config.yaml
n_layer: 13
n_head: 10
d_mlp: 2560
norm: "rmsnorm"
positions: "rope"
init_std_down: 0.0284
lr: 0.0059
lr_head: 0.00506
decay_shape: "linear"
batch_tokens: 65536
steps: 8440
MLP neurons of a small language model. Each row is named by its layer, matrix (up: input weights; down: output weights) and neuron, and shows model dimensions 16-111. Each number is 50 + 10 x the weight over its row's rms, rounded and kept within 0 to 99.
Before each neuron's rows, "fires on" lists the tokens most often at its 100 highest values on Wikipedia text that the model never trained on.

fires on: " on", " |", "|", "th", " its", "-c"
L4.up826:46 51 28 46 56 43 38 57 49 47 50 64 53 43 45 59 39 48 62 42 42 58 68 32 47 52 56 54 53 41 43 60 48 44 45 39 44 54 36 52 57 46 54 55 37 52 70 48 50 47 62 43 54 40 51 55 61 41 33 60 36 47 55 44 37 40 58 33 33 53 42 58 38 30 53 36 44 51 57 66 41 35 50 64 39 46 39 65 57 48 53 50 50 64 45 48
L4.down826:46 25 36 54 58 44 58 44 54 38 40 65 49 41 36 34 53 45 41 51 42 61 54 44 49 46 60 63 51 58 55 54 51 57 57 49 41 59 61 62 59 45 62 55 52 38 42 57 47 58 42 53 44 33 52 47 38 58 57 48 55 42 60 34 48 52 71 52 45 50 60 43 51 56 62 55 46 49 62 59 47 51 29 59 59 57 34 49 57 36 49 38 41 43 36 47

fires on: ".", "ie"
L4.up317:56 57 55 61 36 50 35 54 48 57 50 50 60 35 55 42 53 49 40 40 61 53 54 50 45 65 57 66 56 59 62 59 70 49 46 52 27 48 41 49 44 55 54 57 36 56 44 33 61 55 46 57 59 42 40 42 37 58 64 48 63 43 57 34 62 59 73 55 64 48 55 36 55 39 55 53 50 54 47 69 26 46 33 45 57 59 62 58 55 40 46 51 67 60 65 63
L4.down317:55 68 31 48 57 58 64 37 65 50 55 57 46 38 54 71 43 58 55 39 52 46 43 69 37 39 34 49 58 56 44 61 47 50 34 46 38 59 44 54 60 53 50 56 50 51 55 61 63 21 57 31 61 43 24 50 70 61 51 52 65 53 59 59 64 77 49 47 46 32 66 56 53 61 50 50 59 43 57 42 45 40 40 46 43 45 33 57 35 36 64 48 51 60 52 41

fires on: " B", "B", " Cr", " North"
L4.up1432:72 59 34 41 50 43 64 37 52 76 38 52 55 40 32 50 43 46 58 36 52 65 46 46 56 51 65 64 57 46 46 57 47 54 54 53 54 62 62 45 48 57 50 51 35 66 44 48 50 44 47 51 46 54 50 55 43 61 52 54 51 36 38 49 56 34 66 37 42 61 34 58 63 55 61 41 48 48 56 53 46 34 82 31 41 51 55 55 61 45 67 38 36 65 47 51
L4.down1432:65 46 69 64 45 53 51 48 37 49 64 65 46 32 69 72 49 50 37 55 51 53 41 36 43 57 61 58 66 53 50 58 44 71 51 52 45 66 39 35 38 52 56 44 58 64 60 35 56 65 43 38 46 39 74 27 49 45 61 57 63 45 39 50 50 60 71 50 47 50 59 28 40 56 37 66 55 43 56 55 51 49 77 42 49 51 37 62 51 36 41 52 48 55 46 33

fires on: " |", " |\n", " Goals", " position", " listing", "|---|---|---|---|---|\n"
L4.up1907:51 52 50 47 37 45 30 56 54 57 42 42 50 53 56 41 26 56 54 52 54 47 47 49 27 69 54 59 51 51 39 43 52 53 50 38 45 53 45 46 62 47 58 53 44 69 67 43 63 72 60 39 46 45 55 47 47 63 56 45 56 47 45 35 40 65 60 53 41 57 70 75 66 24 57 40 57 58 56 38 62 34 61 31 58 45 64 50 47 46 43 69 44 51 53 44
L4.down1907:41 47 57 51 54 56 47 41 61 51 55 38 49 59 48 39 58 38 45 52 37 56 45 55 30 60 41 54 47 62 71 41 46 49 67 46 50 47 66 51 62 52 34 49 42 42 54 55 37 58 52 33 53 60 66 53 53 34 45 43 60 48 35 58 68 51 51 58 51 56 54 73 31 54 47 39 61 47 36 43 40 41 52 31 56 43 52 27 50 58 42 43 38 53 57 49

fires on: "==\n", " where", " ==\n", "===\n", " for"
L4.up1324:54 48 35 31 45 51 56 45 64 63 35 55 44 51 69 48 56 57 40 39 38 62 45 41 49 49 56 24 60 42 53 43 56 39 47 54 29 43 24 57 45 62 75 44 56 38 54 31 52 51 43 55 61 57 50 63 62 67 56 52 44 64 47 51 56 68 51 56 49 45 65 63 51 47 52 65 61 55 55 51 46 36 61 49 53 49 43 58 49 47 55 70 43 47 50 59
L4.down1324:49 49 65 59 70 47 53 58 46 62 38 58 47 44 43 42 40 55 44 77 54 46 60 68 45 52 48 38 39 47 57 62 62 45 40 71 62 65 50 51 34 45 60 33 35 44 59 38 45 27 53 71 59 62 36 64 31 44 45 49 42 45 47 46 56 56 52 46 42 44 54 58 47 56 44 69 49 43 34 62 47 59 26 49 56 51 54 42 40 55 50 43 55 73 57 45

fires on: "G", "T", "P", " t", "M", " g"
L4.up431:61 31 35 46 66 63 69 54 64 54 42 58 53 37 52 57 51 76 41 43 45 51 35 51 50 40 45 34 63 58 53 30 48 47 40 40 47 60 32 46 56 69 55 68 66 55 34 47 41 52 63 49 53 44 53 37 38 54 56 50 30 55 52 56 38 57 41 39 56 59 62 70 70 50 66 54 56 59 39 58 52 48 50 53 56 58 69 44 63 57 49 58 52 40 50 35
L4.down431:29 46 55 48 47 42 50 43 54 46 58 58 53 44 66 44 39 56 48 53 60 30 44 63 45 53 37 41 38 61 56 59 54 45 66 56 39 30 60 56 49 34 39 52 42 40 53 65 49 39 64 59 57 38 40 48 33 47 44 59 41 52 62 51 54 59 54 64 45 29 48 49 27 42 47 48 50 55 43 49 38 49 43 76 36 57 39 45 42 38 57 51 56 49 57 33

fires on: ".", "%", "ar", " while", "alf"
L4.up512:52 55 53 36 48 39 38 53 65 47 59 57 51 57 59 63 42 58 38 39 46 59 38 41 50 59 59 43 40 51 38 31 45 48 47 47 53 41 35 56 38 31 51 49 42 45 35 57 29 45 40 53 48 41 37 48 45 56 34 53 35 56 56 27 36 66 49 33 42 51 61 46 54 37 55 60 55 53 48 82 45 39 48 36 54 53 54 41 53 53 55 55 67 43 35 40
L4.down512:32 46 39 48 49 44 68 33 45 42 63 45 59 40 67 59 56 40 65 47 50 50 55 52 65 52 50 50 56 44 32 49 57 48 57 39 58 44 63 52 40 57 51 41 52 63 49 62 56 70 60 60 41 33 58 64 81 52 53 42 48 54 31 50 64 55 40 59 57 60 51 48 69 54 52 37 53 51 71 24 45 42 49 48 48 58 45 50 74 44 38 58 46 68 61 60

fires on: " to", " at", " that", " as", " he"
L4.up1172:49 65 32 52 42 61 56 41 43 50 63 49 65 49 44 71 58 70 27 47 53 44 49 42 46 49 45 67 60 62 47 57 48 54 42 33 30 45 67 43 36 49 50 55 39 41 44 55 73 47 53 35 36 56 52 43 37 44 36 59 61 46 47 32 60 39 53 45 37 54 55 55 39 45 47 68 55 43 46 56 55 65 49 43 28 41 52 56 47 43 53 60 35 62 47 52
L4.down1172:46 54 54 46 48 26 63 66 58 42 48 59 45 34 46 56 45 53 46 65 38 36 36 62 68 56 55 66 52 56 53 43 52 40 42 42 64 46 60 56 59 62 33 64 42 53 59 52 66 54 60 57 60 48 48 53 35 54 51 46 50 63 38 54 49 53 45 50 58 54 49 47 49 54 50 31 66 55 42 46 69 47 38 65 48 50 58 51 55 44 27 43 48 59 39 46

fires on: " Bl", " bl", "bl", "ues", " Lead"
L4.up190:49 52 61 41 40 38 71 41 54 61 47 50 45 33 48 52 65 67 45 55 64 47 51 44 28 65 42 41 64 50 61 41 54 54 28 53 45 63 45 48 63 51 46 50 53 68 55 43 62 61 61 31 48 44 54 61 46 46 51 45 49 44 43 51 46 31 42 53 36 47 57 43 59 36 44 31 34 54 47 65 52 55 43 57 33 41 74 56 53 49 30 35 47 53 37 61
L4.down190:55 48 49 65 49 55 70 60 32 50 60 62 45 43 31 44 31 57 40 55 58 50 44 62 50 54 37 40 75 61 55 40 48 52 48 72 38 58 51 70 40 34 51 44 45 52 46 39 31 56 53 59 23 47 59 60 56 52 41 29 38 55 52 45 64 33 45 52 42 59 50 43 68 55 68 35 68 36 53 52 45 71 56 60 45 52 38 47 60 49 39 40 51 42 38 44

fires on: "ag", "g", "af", " m", " mid", "m"
L4.up892:65 57 63 41 47 50 30 48 53 48 46 41 33 39 46 53 49 54 61 40 53 60 40 42 49 32 47 33 53 67 31 60 76 55 52 44 43 36 56 48 53 54 52 37 47 34 55 61 59 55 50 52 42 58 55 39 50 33 59 20 49 62 48 53 54 55 50 41 60 62 54 41 51 60 68 64 44 57 50 46 51 54 55 48 38 57 55 51 51 63 52 56 48 46 68 41
L4.down892:29 48 57 52 38 65 51 69 54 51 33 55 34 39 40 46 53 47 37 36 37 45 51 46 51 42 45 51 51 60 54 40 53 52 67 50 58 63 59 59 21 52 40 46 50 60 39 52 50 57 48 75 52 41 50 55 51 47 51 52 57 36 60 58 65 44 54 56 71 55 62 34 57 52 64 49 45 50 63 54 46 49 36 51 61 57 47 60 38 62 43 50 49 67 52 41

fires on: " of", " /", " Mac", "ac", ".", "-"
L4.up1885:60 56 55 47 51 53 42 55 55 53 33 46 62 37 46 50 45 53 39 42 44 35 59 45 55 48 62 44 56 49 72 42 50 39 53 44 37 58 48 56 62 63 52 54 37 41 43 51 64 32 45 31 43 54 62 58 51 40 51 65 47 49 26 42 53 53 52 43 49 50 49 58 43 41 62 58 56 59 49 43 57 55 63 36 57 52 49 39 50 60 48 44 26 41 63 38
L4.down1885:52 58 44 33 42 40 64 32 61 41 33 48 59 69 60 44 41 67 27 71 45 53 61 51 57 55 43 51 51 66 34 53 59 49 44 63 54 46 57 61 34 56 37 54 53 60 54 47 40 51 44 65 47 53 58 74 64 46 69 38 45 48 50 51 42 48 43 48 35 45 55 50 65 52 57 47 38 51 52 30 57 49 56 58 59 51 40 55 58 51 67 57 55 42 37 30

fires on: "u", "ar", "am", "it", "at", "ic"
L4.up2431:43 50 42 62 60 51 45 29 51 50 33 50 42 58 53 48 44 55 59 48 56 47 74 62 62 44 33 41 30 38 43 67 55 39 51 44 61 43 42 29 52 36 45 42 54 39 53 43 61 52 46 49 35 52 71 39 62 31 44 38 47 57 64 34 39 52 49 49 56 67 59 41 60 54 61 41 41 49 44 57 56 49 53 59 45 57 78 54 32 37 42 56 63 44 47 47
L4.down2431:58 54 55 75 41 57 43 48 46 41 52 45 61 44 61 52 46 35 54 41 55 45 52 60 48 39 14 47 56 48 43 41 50 57 53 58 44 41 46 47 34 35 39 52 81 53 40 55 57 58 58 36 58 59 45 61 34 60 53 46 54 60 62 61 53 56 51 56 51 56 48 67 51 43 52 44 52 65 32 40 52 61 42 38 51 48 60 53 42 51 44 50 30 57 53 35

fires on: " of", " on", " L", " in", " at", " degree"
L4.up894:45 68 36 49 47 58 51 54 59 47 61 44 53 58 36 57 43 65 44 47 63 57 71 17 41 50 48 50 51 31 52 48 46 50 52 56 43 47 37 50 39 39 27 45 41 40 46 59 47 61 53 43 47 45 25 50 58 48 65 53 53 50 57 64 36 57 34 41 44 56 61 61 57 42 46 56 47 46 54 66 54 57 60 53 58 54 48 48 42 46 41 53 54 44 53 50
L4.down894:51 55 44 65 59 30 68 42 45 48 53 49 39 53 50 44 56 46 41 48 60 41 49 50 46 45 64 50 60 41 65 62 49 59 40 49 65 60 46 58 59 60 41 59 36 54 70 62 68 55 49 72 56 44 62 48 60 60 46 62 61 53 54 43 40 56 43 58 39 63 57 35 41 44 68 30 50 47 44 54 53 53 61 48 53 52 35 41 46 49 48 44 42 55 51 49

fires on: "ou", "ort", "ast", " Al"
L4.up1039:56 61 33 62 55 38 40 50 73 69 43 65 50 60 60 56 31 63 46 66 33 51 56 62 60 73 47 42 38 44 63 56 54 42 66 68 49 59 33 51 40 61 46 53 46 51 44 54 66 52 31 53 49 52 49 45 22 63 55 42 51 70 57 49 50 64 48 57 48 52 51 60 60 59 53 43 60 52 44 47 47 50 60 46 53 53 65 39 34 63 38 39 43 49 61 52
L4.down1039:39 65 58 48 79 57 41 43 58 35 52 43 56 36 55 53 65 42 52 55 51 45 42 40 50 53 55 41 47 32 44 43 67 61 64 42 81 51 54 42 57 42 47 54 38 38 38 60 79 49 61 53 40 55 46 61 52 75 43 55 40 65 47 59 38 43 48 44 43 58 34 45 60 47 49 31 39 33 60 58 60 53 67 66 60 63 56 48 63 51 54 49 48 81 49 64

fires on: ",", ".", "0", " or", "%", "er"
L4.up671:65 39 52 48 48 44 46 50 71 60 52 63 28 55 48 74 30 57 36 48 35 41 48 51 58 61 71 61 53 57 30 51 59 69 32 58 59 51 48 56 46 33 61 58 62 57 53 53 55 47 59 76 47 62 38 51 54 49 35 34 64 55 48 51 54 60 53 44 63 45 68 42 48 46 62 51 51 55 37 57 48 56 62 58 58 54 60 43 58 56 41 44 49 62 37 36
L4.down671:63 52 36 42 56 43 49 52 39 45 51 56 55 35 47 51 41 33 52 57 58 55 59 45 52 43 44 46 41 66 50 50 49 44 55 42 41 62 70 50 58 69 30 34 44 47 41 37 51 52 52 49 49 66 51 56 56 29 49 53 41 49 41 64 63 45 54 50 31 55 50 42 52 58 38 53 49 42 41 42 55 61 38 60 60 43 32 53 29 57 58 33 62 54 74 54

fires on: " to", " Bl", " /"
L4.up1478:60 46 59 50 63 32 46 46 43 55 42 65 40 39 43 50 47 68 37 25 50 48 60 54 42 71 51 46 45 41 54 39 40 62 47 68 58 53 31 59 42 39 45 51 34 53 50 54 45 50 27 46 47 52 35 68 55 57 52 55 50 43 45 47 55 39 43 40 55 43 39 51 61 54 56 44 53 51 51 53 48 55 61 61 62 64 61 38 43 61 69 32 48 49 44 33
L4.down1478:62 54 48 29 50 43 71 45 51 34 52 56 49 57 53 58 43 35 70 42 62 44 45 57 36 50 62 55 66 74 56 53 58 70 44 49 52 60 56 59 44 49 45 60 53 55 46 40 43 39 43 55 40 65 60 50 42 36 54 38 32 58 52 46 56 51 51 36 27 47 54 47 66 60 50 70 51 57 61 52 53 67 64 30 54 58 44 50 36 44 40 40 60 64 36 51

fires on: " later", "20", " such", " ", " following"
L4.up371:42 40 46 27 44 58 62 44 39 41 47 58 55 53 38 61 38 52 43 48 34 31 54 58 46 60 50 50 47 51 38 37 56 62 40 36 26 47 40 38 55 43 58 57 59 55 45 39 31 48 25 35 52 60 46 53 40 56 56 58 48 49 57 41 56 55 64 50 41 65 58 48 51 33 45 65 67 53 63 60 39 55 45 73 42 50 43 70 49 50 55 64 44 48 53 63
L4.down371:47 61 39 58 59 39 57 69 59 47 48 51 59 51 59 35 53 51 42 53 54 52 45 68 51 63 41 70 61 57 74 60 46 56 50 69 73 39 49 46 63 58 50 60 36 44 61 48 67 63 52 55 46 59 61 46 61 47 69 46 60 45 53 51 39 52 40 50 49 51 44 49 66 47 49 37 45 40 59 37 48 59 51 48 58 56 45 31 53 38 68 39 59 38 53 41

fires on: " mm", " cm", " m", " percent", " votes", "m"
L4.up2010:50 66 41 29 57 45 48 27 68 61 50 52 50 65 40 53 54 64 55 31 61 49 53 49 57 45 35 54 59 54 40 62 64 43 37 49 44 49 56 53 58 49 66 46 39 38 53 40 46 56 50 54 58 45 48 39 37 56 55 43 57 67 45 50 50 45 45 49 49 51 55 45 54 54 67 47 53 52 49 54 51 20 43 42 45 59 63 54 50 58 35 46 56 45 37 52
L4.down2010:48 33 47 53 54 46 50 54 45 57 61 32 37 55 58 43 67 19 51 48 62 56 53 45 47 61 52 51 55 53 46 32 38 53 53 51 65 59 50 48 37 44 36 39 41 39 48 48 57 76 46 53 47 54 75 62 48 58 36 64 36 54 45 50 57 54 48 50 59 48 33 42 63 53 68 57 53 61 35 47 37 56 39 50 56 58 29 54 59 59 57 60 41 30 62 45

fires on: "p", " comp", " Comp", " prop", " exp", " re"
L4.up1228:64 54 47 42 42 62 64 43 70 55 58 51 49 42 62 58 70 75 58 25 52 58 43 44 49 37 68 56 55 55 51 50 42 48 61 45 47 49 53 50 48 56 50 50 58 55 38 62 34 52 44 54 46 54 43 53 47 57 63 52 47 58 49 60 40 49 32 53 59 45 53 37 47 60 60 36 34 59 44 60 54 47 39 55 58 47 67 63 52 45 46 48 55 41 44 56
L4.down1228:58 48 41 59 65 26 73 49 47 35 32 37 35 53 43 43 34 57 53 57 44 39 54 69 58 44 53 46 49 57 55 44 51 37 38 47 38 47 36 58 41 63 48 47 54 37 55 39 51 70 58 57 63 56 58 57 51 45 40 33 53 53 60 61 68 60 34 51 57 57 53 49 47 38 57 43 46 43 32 65 44 66 50 39 47 48 41 50 36 49 34 60 62 49 62 57

fires on: " |", "ate", "ish", "anc"
L4.up969:43 42 65 44 46 37 66 32 41 49 48 56 37 40 47 51 53 44 43 50 58 52 47 41 49 59 37 46 46 41 28 54 54 49 48 49 47 52 55 49 46 62 46 33 36 48 59 48 59 47 49 64 27 42 69 49 50 37 47 43 53 52 34 50 48 46 57 50 44 55 50 58 36 56 45 42 54 53 39 31 50 53 49 38 36 53 61 74 50 42 55 65 61 46 61 61
L4.down969:57 47 41 38 60 53 76 59 53 41 31 50 64 63 51 44 65 61 46 48 43 40 26 37 48 34 60 50 52 46 28 53 46 34 47 44 46 54 53 60 62 44 45 49 41 51 54 46 65 39 54 48 58 52 58 48 60 40 36 48 56 57 50 45 53 29 44 68 44 45 53 59 41 43 47 44 58 57 47 39 67 40 49 33 32 58 29 61 54 43 53 44 55 62 54 57

fires on: " long", "er", "ur", "-year", "is", "our"
L4.up904:65 53 46 61 57 56 62 49 50 65 55 46 48 44 40 53 43 55 40 53 51 58 48 46 48 47 39 65 41 62 49 51 47 53 38 48 83 35 55 40 58 58 34 37 36 46 51 54 50 55 54 66 39 56 50 65 40 65 63 56 51 47 47 39 52 41 48 55 70 39 61 48 67 44 52 51 53 42 51 51 39 47 32 61 45 48 51 39 55 40 40 51 57 49 41 30
L4.down904:51 41 37 44 37 53 49 65 38 53 41 45 32 46 58 48 58 47 40 42 68 40 54 60 49 27 29 82 35 60 61 52 51 53 59 41 57 64 40 50 42 58 55 69 51 55 53 39 48 49 56 51 58 44 67 46 50 43 68 46 45 56 46 50 55 58 68 42 48 44 52 48 59 50 46 48 48 59 50 43 35 51 38 42 23 59 44 39 47 66 17 71 51 42 41 50

fires on: ".", " time", "an", " Time"
L4.up1820:54 54 55 45 52 60 40 39 38 55 16 34 42 52 39 60 57 61 53 41 47 56 55 41 36 53 51 57 63 44 52 38 49 48 47 63 50 42 59 46 66 67 57 53 16 50 62 26 60 56 57 65 46 44 58 65 38 55 51 53 37 54 52 33 51 50 48 51 42 53 47 43 51 34 47 43 50 50 65 51 39 38 62 60 51 50 51 40 48 38 71 46 56 37 57 74
L4.down1820:56 64 52 35 53 37 59 36 52 53 35 59 67 40 60 60 62 52 45 47 55 54 67 56 61 30 48 54 52 40 41 49 53 55 55 38 65 47 56 45 53 69 39 50 58 36 54 58 39 45 60 51 43 48 50 39 50 62 66 41 56 51 44 51 45 47 45 55 50 52 61 45 66 55 55 52 44 63 39 52 60 47 54 47 53 60 58 60 47 42 37 41 63 68 48 56

fires on: " ", "20", " won", " earn"
L4.up1409:57 47 49 42 30 37 27 49 43 40 39 49 49 52 44 42 29 55 46 35 55 69 57 44 37 46 59 61 53 39 41 47 61 50 47 52 47 58 53 37 45 68 48 51 36 32 37 34 48 52 48 47 41 41 46 34 55 46 25 62 59 60 40 54 55 42 62 61 56 59 62 44 56 35 54 60 62 68 52 44 57 45 34 58 50 50 61 31 57 41 48 59 42 55 56 50
L4.down1409:57 40 40 49 50 44 62 61 54 48 52 47 62 45 43 50 49 57 49 62 50 43 46 60 43 71 56 51 47 59 41 41 63 55 45 59 49 56 33 41 44 61 50 45 47 48 47 40 33 59 56 36 50 53 38 45 69 43 48 62 59 46 47 48 54 55 33 70 45 57 64 67 40 56 28 56 42 47 49 56 42 51 51 56 58 51 18 62 36 34 87 46 60 39 41 44

fires on: "is", "ot", "tt", "sp", "sh", "outs"
L4.up1234:51 47 60 34 62 35 49 44 50 55 36 46 56 67 57 63 43 65 55 36 59 58 35 35 38 81 44 40 48 55 47 33 63 56 42 44 60 48 60 53 50 50 54 53 63 52 40 49 41 78 48 59 53 58 53 50 43 46 66 51 57 39 59 56 53 53 49 50 33 53 50 51 68 57 47 64 41 49 29 64 37 61 57 61 49 56 73 68 37 47 48 70 50 47 53 42
L4.down1234:35 41 38 47 49 69 51 45 67 46 48 44 65 66 45 38 63 56 40 39 41 45 59 45 49 36 57 50 37 59 60 58 51 51 76 61 39 36 60 47 77 48 36 49 67 59 48 66 59 64 51 57 55 48 56 29 64 41 54 64 40 53 49 53 40 63 49 44 42 47 49 53 55 45 63 37 44 51 39 50 56 30 52 45 66 48 58 44 42 44 45 50 54 39 52 32

fires on: " |", " cl"
L4.up1836:49 46 58 52 56 38 55 32 59 43 49 54 37 36 52 54 34 37 50 56 48 54 49 61 30 59 51 45 44 53 60 58 43 57 44 44 56 69 39 43 53 71 46 46 51 56 53 66 58 63 51 53 58 38 51 61 56 44 40 47 41 36 48 28 41 49 65 32 35 47 51 33 41 44 46 50 56 45 38 63 51 43 57 47 47 53 55 52 55 48 51 50 30 62 40 61
L4.down1836:60 54 48 57 64 62 59 39 57 54 58 51 65 43 57 53 64 33 58 51 48 65 53 57 49 49 29 58 34 59 43 39 62 45 69 43 45 67 60 44 42 49 44 43 44 59 56 56 53 52 53 57 43 64 56 52 51 55 44 42 65 46 58 54 54 52 62 60 61 56 60 60 70 63 52 73 53 43 60 60 55 41 51 36 39 44 29 57 50 55 40 47 56 54 49 50

fires on: "n", "m", "o", "ed", "u", "io"
L4.up1023:59 50 45 42 60 56 44 47 47 51 61 33 47 60 26 40 63 68 37 44 36 40 43 56 54 57 50 55 47 26 39 57 64 53 47 53 39 49 42 46 48 50 55 56 32 54 44 53 53 31 45 46 54 35 58 36 40 49 43 52 42 56 43 44 50 40 21 50 57 48 59 71 57 49 54 52 54 61 56 61 51 48 67 50 54 60 36 43 52 59 46 57 76 37 42 50
L4.down1023:48 60 55 61 49 49 54 54 69 54 47 41 54 31 65 41 54 61 40 51 50 47 55 76 62 44 43 56 40 57 69 72 47 41 49 35 25 52 75 40 46 55 54 44 50 50 42 48 52 49 55 42 53 42 54 56 34 51 49 49 61 30 36 37 51 41 75 69 62 52 57 54 58 50 46 31 60 58 45 32 49 45 54 42 43 55 64 57 53 67 41 70 64 45 58 48

fires on: "C", "c", "-C", "-c", " C"
L4.up2215:57 42 51 45 38 44 53 46 49 45 57 57 36 34 57 77 50 70 28 49 44 53 46 47 41 49 62 52 47 49 38 33 53 46 36 50 63 54 50 48 49 56 57 48 44 67 59 64 59 41 39 34 51 45 62 65 71 47 56 40 48 47 46 43 32 52 58 38 45 53 71 56 54 41 53 42 55 69 36 48 49 45 40 47 55 50 54 40 61 53 52 50 55 32 49 54
L4.down2215:44 36 53 66 52 44 49 51 53 65 34 48 41 47 40 49 59 41 36 55 82 41 41 64 54 39 54 44 46 49 43 47 43 49 51 63 70 42 38 58 45 49 41 65 46 42 68 46 55 55 70 64 59 53 66 43 52 59 53 59 56 42 72 69 52 60 59 46 34 43 55 37 40 34 36 58 76 46 45 39 36 60 53 62 60 50 57 61 64 36 54 52 64 45 45 31

fires on: " in", " of", "\n\n", " and"
L4.up1405:55 28 64 43 39 55 56 48 53 56 48 46 65 30 44 57 61 62 46 41 41 41 46 43 53 53 45 45 48 34 53 59 53 59 47 42 61 41 41 45 42 45 48 47 44 53 50 42 32 40 58 28 40 32 49 48 62 45 60 36 50 45 41 58 57 69 37 39 52 46 72 46 55 35 45 42 50 51 40 63 50 52 43 56 51 46 64 59 46 50 55 58 46 48 46 46
L4.down1405:52 68 37 67 55 51 62 43 41 50 59 60 52 54 54 50 54 49 54 49 35 54 59 43 55 40 61 53 53 45 33 50 39 42 56 52 52 48 54 50 43 65 47 49 41 28 54 51 32 62 52 60 53 57 40 31 49 32 37 54 59 48 36 30 42 51 32 57 55 71 42 53 47 54 46 45 48 58 60 48 60 55 62 51 55 71 44 51 55 79 47 64 61 55 63 41

fires on: "ag", "ot", "rit", "is", "Cast"
L4.up1169:53 40 43 52 50 57 55 67 50 40 27 33 47 52 53 53 37 64 44 39 49 51 60 42 36 55 33 39 36 64 51 57 67 51 54 35 69 63 37 31 67 58 47 53 69 48 50 50 65 52 59 62 36 51 47 47 36 51 69 54 49 35 46 44 47 56 47 35 26 53 51 54 62 61 50 39 44 58 36 44 45 60 48 61 64 52 54 57 35 56 44 42 51 53 48 56
L4.down1169:46 48 53 49 62 55 26 38 64 38 35 41 53 54 53 39 35 66 55 38 44 47 32 69 52 54 41 61 55 52 53 46 58 58 56 51 51 36 53 54 58 51 60 67 69 47 56 33 50 49 41 29 48 66 56 39 38 44 70 63 38 39 34 55 56 55 47 52 39 53 51 57 60 40 37 29 45 65 41 61 68 65 43 60 63 62 38 43 42 67 39 56 58 56 72 46

fires on: " for", " on", " ", "our", "man"
L4.up1090:47 65 52 48 43 46 55 42 61 66 48 55 54 48 53 69 49 64 36 50 45 55 40 38 35 43 56 70 50 44 41 39 60 44 43 21 62 60 39 52 59 54 41 53 49 28 58 52 63 51 37 58 57 56 56 43 42 47 51 47 49 50 43 40 55 29 67 33 68 54 58 45 40 43 37 41 40 52 42 49 52 55 47 55 35 45 67 34 46 64 36 50 21 59 54 59
L4.down1090:38 47 48 41 46 30 37 33 61 53 51 48 46 67 56 54 40 48 40 72 44 42 46 47 46 64 45 65 42 60 52 43 45 52 66 60 50 49 37 48 34 69 47 43 37 40 54 50 47 54 38 46 45 50 54 38 57 70 56 53 60 55 54 51 36 67 62 67 56 64 46 58 49 50 63 56 66 36 42 46 49 50 34 57 69 56 52 57 32 36 32 47 44 63 44 57

fires on: " to", " of", "oc", " been", "n"
L4.up1398:56 51 29 55 30 53 61 25 59 44 43 49 43 50 22 66 26 53 55 43 45 34 45 54 42 38 52 52 33 48 34 41 33 48 51 46 51 65 50 44 58 54 66 54 29 45 53 44 56 66 60 57 39 62 43 46 54 58 52 50 53 44 38 44 44 69 63 51 46 46 50 40 62 50 41 45 50 54 42 72 31 38 55 53 36 53 57 50 54 62 51 57 44 50 45 43
L4.down1398:50 48 62 40 43 49 33 63 47 67 41 51 44 58 57 50 39 45 30 44 55 69 59 39 65 74 69 38 40 41 67 44 64 57 60 48 39 48 56 50 31 60 39 49 57 54 60 71 60 43 51 72 52 26 47 37 58 49 61 40 46 50 50 55 32 44 33 48 59 53 49 51 56 52 48 55 35 44 37 52 45 38 49 53 58 69 43 49 45 40 46 54 65 49 44 57

fires on: " which", " who", " later", " regard", " often", " found"
L4.up1011:60 60 44 25 48 34 43 30 72 46 55 41 45 26 57 43 44 57 46 52 51 61 62 45 46 60 65 53 68 59 55 64 48 47 50 50 59 74 48 58 54 54 65 59 47 51 54 49 51 44 51 48 38 51 45 62 51 52 45 56 49 51 55 39 48 52 62 26 58 58 49 34 58 42 67 48 41 44 49 71 59 43 50 34 45 52 77 51 54 42 37 44 46 52 56 68
L4.down1011:58 68 39 54 49 47 49 51 64 56 45 32 45 62 52 59 57 22 55 36 46 49 51 37 58 47 53 42 45 60 49 47 45 56 48 50 54 44 56 53 45 44 46 32 59 41 49 50 59 25 68 41 64 61 42 47 62 44 52 28 48 60 41 53 72 27 67 51 62 53 37 39 45 38 44 53 60 54 45 57 54 53 38 63 43 42 41 50 47 42 46 49 55 48 56 53